MLP neurons of a small language model. Each row is named by its layer, matrix (up: input weights) and neuron, and shows model dimensions 32-223. Each number is 500 + 50 x the weight over its row's rms, rounded and kept within 0 to 999. Numbers have three digits each.
A block is one neuron, or neurons of one layer that tend to fire together. After each block is what it responds to, as a language model described it from the Wikipedia text at the highest values.

L7.up6:405453464456611495593564477525497598475492521512443492454471526538456547469549472552413528431526462506562529547546548521496500581573481519527535560500523458567554491527653518577452549606534434583536457576491475556486388482484525496540477484471461476505496523525582495561511455510463456543418541520521450540499498561443407417548445501478557605459481469485467414546535491462426450479517543544511410455442460518514463532506541491426549529521547484439504563503527522454420539437579441539557504550519574539469528489501507406452401469478427626489551444412379523481479517512487503501
L7.up16:445430599468547412563564494472549504428419485488470544508556470544500524463585521662494498467554525513515505490580492463519541495515472442458420504498560516568516542501410563531536516425551510536456575427589520440480448520506484505465523503540460401505461440589501413494532423440464478556588472469465405592584577513468461567505455538433548567474536459562483531433464569471586539509459458552452529428591532500530531432510518404450528379479495425522470471533506527484472473471462534427507443442462450536461542524543512523445522517497477504454463499403515525431401490551506556516
L7.up30:456602550482494527506509512433482499556395457494431513519567456416559523553538607550563585407391412497524472563548485505486379380580445424458523494483488596464541506475412574510513469487485474525579572510618481532461510478429419517480469502500509518503485471565567487511402444523477505572573488492421462491503414501491485459470498484549467402495443511529568504485443541579548561537574456435406439463472516509503497553488482478504572507574416565462529461589525578449470511433406531487469539479482505489553546450511514576472560567566556433473533478537552491490548539488502512541
L7.up142:463555484514531450386530522451566472435524412437465444420503451504527549549405482479418487394483542439523519530574577469430436459569555542556554454440564608489536487540584582482497609404590451539458521551482454480517543449487502455501475497538416510535529472545434518463420543439525479524451507476626552608516600555450511483480460444465463490456510454446536497437511555531445620608532500538428577438463531483558517510484476498540471504533532467456452501478537562512489476580543497543523533425491442481567512448552401532514470458504519466450396427461400498494506478539449458616
L7.up337:497467514414541504450510446498479520518583548423475526493450508464444528557541459428512514413481524404524449503455441444527545447504445539473518518551541493522527456501484534448493480554575471617551466460455483518509449624453505604479549433416551487502546393546523526441471586490434562482515475554453498436513490480469539389591435467474529558478509624436496442550573485484422518479485590554493619535461528538458574407475471539488547496483552573500468615576533534563656459567457432590462519567462513478555523493451525495533570527563538541489422513475421484471378441512556508530
L7.up759:512409516478400513548539592615459524454510544517580568466514502472567486530509498441503465435475496454442504498501497529496442454574412550500488453436456485585421467453401530572546478526554444560522588446527510595361494567539455440508464482498511477589456509499547558586494414451536481441499516575461502472559541472487486395461517567523473523469540447523547498503473451463564612481620478488493449564439466477463513550519556450573494483536545512500564545561468540454514500486530512473492530496443542538564580434436495436597547450484414555523509463535479519528466419414450507524
L7.up794:510418450563505552636584495528526550582523486525534483461505596539544615593401519468509476546387550507434585552500534512437431534503587505488542549555510511530504507494413534574480589490618527510414441479507529535452424525526503558523494469471455588484504472488533418475436462473560458552538423526482541497371533524592470567557522572510497544469461455435527454542472455452541497550380466486529505470422554543533477515530446481504529498499489476526572553574435442541569503520491359482593473504467476527527491531548513467516477572476541542412516502446483542524508485471443541490
L7.up795:436377595443565500539499557539480535468484515520530472432479456469548588544476367577476525525527452513515460464376511512504561531554484477412494503514398518494472552550552471538481529566567481546471590449494491512492499511585504508446494522388486490415500471454470449442455461635436558445538498531503469457563506432503483364459529440558495593571451454483532536507515530546534546477448474433557429475476447373481513466517489526551476418447583465486468491513591501456541459593418578502490483573441458567491465449554491468520550531476578626445469439553488579496592496450482585548
Description: Short word-piece tokens inside a longer common word, often a consonant after the first syllable, as in ser-v-ed, dif-f-erent, cons-id-erable.

L7.up124:476423512566576542599533563511496430489518335454482510470457536473530508525517519454470435487571547493537458462592472531552556493531518475499529432561501494456522489475497456514519487510481442384497453506433498564506481535495481509475539528493424490552423467445510481472499445472463481528492462559454465460417445475523536497460542491565452576477441492501539526507439549427566578526495394532477437502478464514486570569464462368519444448422522483531632475531561475425541555439497530482541530535502537462464510463555535516586617520524462538495419472438635514503547518520577385555
L7.up125:442363475427517499435448497557482568483493530503484548503438482521489538557631497557587529371470476523523541606542571512492496523528564552505405483518452461569477514442526420546564424487441438481502484538527483515654495550481534459475415469500521435502411504605405513569449512475517506550594488403555495535502532552602610539468549471515571514445533422440452487497488424507565450498486492497576455550526558491551524497464476552481525505460474492441521446502555529522561456472582661458448451427435508512484489563489580583510525515474489508559456494467444551549535525497472555438
L7.up196:441652527464407445486480514499439509580498519557558568504447482531509542424469493466469538487418443400517429451440462522532486557460507556560525467445536576516597570486490497487422478520523498547497466528603555521477427458533463478469482482450507543586491401543505518517478590491443592519616444440411447483453567507592515486439576451484430520522410568480471538532570538545491557462544451478439477445485491520541597482482572543432478456441529567480468470531515488432536456514498550444535467546427457491400498496517523463437486473570564539469507518515601552493510431406497484494
L7.up399:548474594478589504367515442544462536486513469455486435493484543497516454477578495440485538514564510434549545607515505456520530573446427496496448503512506430568522484472528542583430471482543628543556469423442495557450579453472542522520475438492560487440485411542452440415494484545498501467497390569579451521584515397438549440373563524472483533464531419423492423477494488498457520496640443456508515483495461479514412526499544509548512506510601413495544475552505504564497527485524393558517535555556457650500431504521560493495463435559472578517545501440455499438535377574510472447
L7.up501:446432482497523533455564509623483479408518528571477481525445451496540442420500477538381465419524594550529568445412451477514468532515527512471376437445518564540502506502467468409430500481505442453512540547518461490449475445488554596492537470546549531482517403505491480507503564542434503495416512520541529521508490500553525515491488557455568534472482441529481511546501540567466459542496482474462424511477363597524475484531563466498491408524595576554518569509543429438504480539485533551494484444535458576473431479519481524455428548498411553530446434484459545510524452541547626431
L7.up601:371391459437471616487558443517446485470504497440517584523442512514496509518521456500463537457554468479483403485494601411424461562533511457509530471530536509554588508494589460522545465493517417566544489511541495521523521451550532591550482407498476557431599395519503466601607574493484476480494513470517452478509475451486555530474511403490475476579557526455434455416535574537564427566420436427576506460386524478518506492523440547530502584475496557519591439535513511575556492543532511466495473489524504484530515555493465546389479493512347534443569513432516462460552538531554574462
L7.up633:400462573442425506497448600516526554497527493476596391460507454467543503484527573465549576479589477537560443568565569539436599500436349512515497478458393556417529504493523463528424513474555468579512453432392417502600512523487547469540478527443595513490443487501498516493465443524506502466540386521433531529501514504546639518495486547551574529498471464566479468537512523467458550453540464463538431441530485526446521514474534502617499529588476542469627507502475498447528430472498500470519465494499480454538542517525496515493534466479462579407540451477501511430490459456517462443
L7.up833:505404520411520504504446418485596510475549430499513412519387521511395498458446560550533548521416539576549506581472547471476464523620583487625405482453494519571538477527530420510524485452438516473471520569520475570550458490450510560595454509533518533490566402501515445571433528504462561570511512536454513455576380423503513574520573484489576570568559515476438500625546494513478426480453559461494571481506534447467536551501502457463526474439514504476550657495452438472485454500639472402521475547506408509472456479529492505463540488559481569475531573439559463434460452476525564489
Description: Fires on the == of a new section heading, or on the paragraph break before it, right after a paragraph ends, as in ==Demographics and ==Death.

L5.up71:550492531524503603518567472467560417504449545498531599448476508333465538543443498515545436488506507564493508450483633482461523555434502500435483493549498480528569496458485479512470552559535473548423545507481395563479502507445420419559441528432502454494465521495433409457413499474511523531493500514555489391582428441500550412485492446539457570455551446436573506496457486432505482561453418440439495571533396563545491450539467575513560536497560465558520506523535561459495530530498592516529545535540445470549478509505362539502503476409370539490549518524558554448430519560493554465
L5.up124:472586461475568543496538458557464376477506420559542491495444509521490547455536527516574532450415541586582539394501453573481490506487459429524532534447465558535454490483613490450439542436514490455503508572580484494438447556467556480579487488522492582573431520543538418516480496494533570498514361450521492467443438551538525520527559436484530534455398496395463582525495497504477548489550494589483449407490487496518430473475540482473532450545605473496607450542410427510462490429566557547536521494557485450481559507461451403513563497636442566436487591475486515479433529519524472506
L5.up163:521552544552502516442516454508480527582499479467511559486478624494480437438513572449496506491484514459539448540596493511547528485567419574548475625500450394597489466534511492484468444434469435520583512445557522512462551585450432468512526519492463422500623572393439446538461492483536448466514457465487475379531514565470486456448524470488455494568614502563478565508452507573532536564510518461536495507437511499460548594523534552453566506576554391516516553547440504490593402486525450520527532421499512478502481434487421462479636500523542536532391555496467553557469611549451428518
L5.up208:480544511508470500505484458462465446509543518567493526398375494459522573484553522430486421510501497467476590511453493516480522458496503511417510469379574489520476497465461428525453574507620513479511466476535508358527358569424466511533557509553508538575507520538561387535505548458617520531489494496455516505556485476533496485538495532593410493510460446441578503443573449527433537559488525508404490583441556613476538493555595463517549482437551583501566509495463435462521491588526504556522497542559531453427431480462518449425527489534514492374421519526539570436533529445495486646
L5.up309:422558553456468541541473542464486422578532545503464441551434591481507569430474514538487577467436440621428580462530456419433525526523573421559571472463507478462401455445562483556483557433456547480520483489563419533512499502519517460445607390369490449558552509527444535540526494644535462570524398579382511388428505456496587514432435449504485435541475613509537465448553455492559491560582540466428525572455569535505512513470501474511504504525548490543532489536466509482474520488468574564480519452504474451551470459561514492485506483483527456544523493522523580486425465562476565478
L5.up337:555528560505549528533485514526492518578366524459503514489481528428461555562502507441533546566485479540483448483442476566495540440507497391526429514503550426566544487443515550529535547474568424500503396449538509445475383519529422475451582491438501378524549519549434576505397444519529427513484520424578540459587514638563443505531502502580481569405505489515446579480548503452515479570471513579587484485568393495490487473432446550612535482533554477464578546513454499472519521394559546567433580506523368540505536485538477499501469493508459511491478471542523513482532496393414517560
L5.up430:524466510496545618419517506553494463521441487467471490414456579495528472515467477425501562556440577487509530585495473523479474473469492550590506501509505466581435541489537608504505488581552555544477457534536490453485438621495468394447462418509462481457556548510527488502427505501457413608466547488469574466452490547497498456405592493525474546504510525425478490475396533579621538455507635621610523449434504517509496467493515511453477503559566531552557496482519360544491536477464593544525513543566428488586446457471504466472509514480510476531433504566466540469447472371520532566
L5.up595:497515464516460443539569515574504592491523577445473491489527533476413452488471533562548504446485520352478475615511555577456510467477530454500552538519468543424486487462444511528420532486421437525458552506521434436526503599573467498416515431608468464400499574515500518445506463448511529609452440471466454409486445498416584403518515494569543576519569473462502522501459557523436526549438515557476468508498460534501462456434500494556367465514547430527514560540512464514549538479477429453522451524524563543414487559605531443495459547451473543469494529514485453468521464497451483507
Description: Word-internal fragments, mostly p or f, right after an s-ending piece in split words, e.g. Des|p|ite, Wins|f|ord, hos|p|italizations.

L9.up27:506444499518472546493511596533509532575462477552477553544460511519478532496522509533493476483467508546453461553475563426541434427439423530590398438509500541553455526477504453603568575464505521564497511528519436558569426460422537469502475563519486495504515449518466433521608520498488507535595495560486580487505435451558478507476451612556431468496430535475392500551513531476344524466517468422497542507331511506421550534431574497522515538508431536495557597576457624462535451598515509481491506497529518623409502455514502519483520508507533542478471499394525462447616426596599533471
Description: Fires on the word piece right after a capital or lowercase D, often the period in initials like M.D., D.S., D.; also on section "==" headings.

L9.up413:544536511485478488459447495519498481602517515541530562493449519495557504538591417544512566477571473451556440579486581500404515504522486500481506544566552471532520548533487473504421476498443539538536472480464474486435417436469449528516558484471494495479520515556547532516423445572453568476507466419527506494580568463487559492585574531459475567521442414507516367511512551392520534495451436444470507432529450489565557525572555516505463518479552453445472597573494493457684567544516642508508423489558396572542512487407559433522516421489488615515557456514467448533501485502448466521
Description: Short vowel-bearing pieces such as re, in, un inside common words split into several tokens, e.g. di-re-ctor, dist-in-ct, sp-re-ad.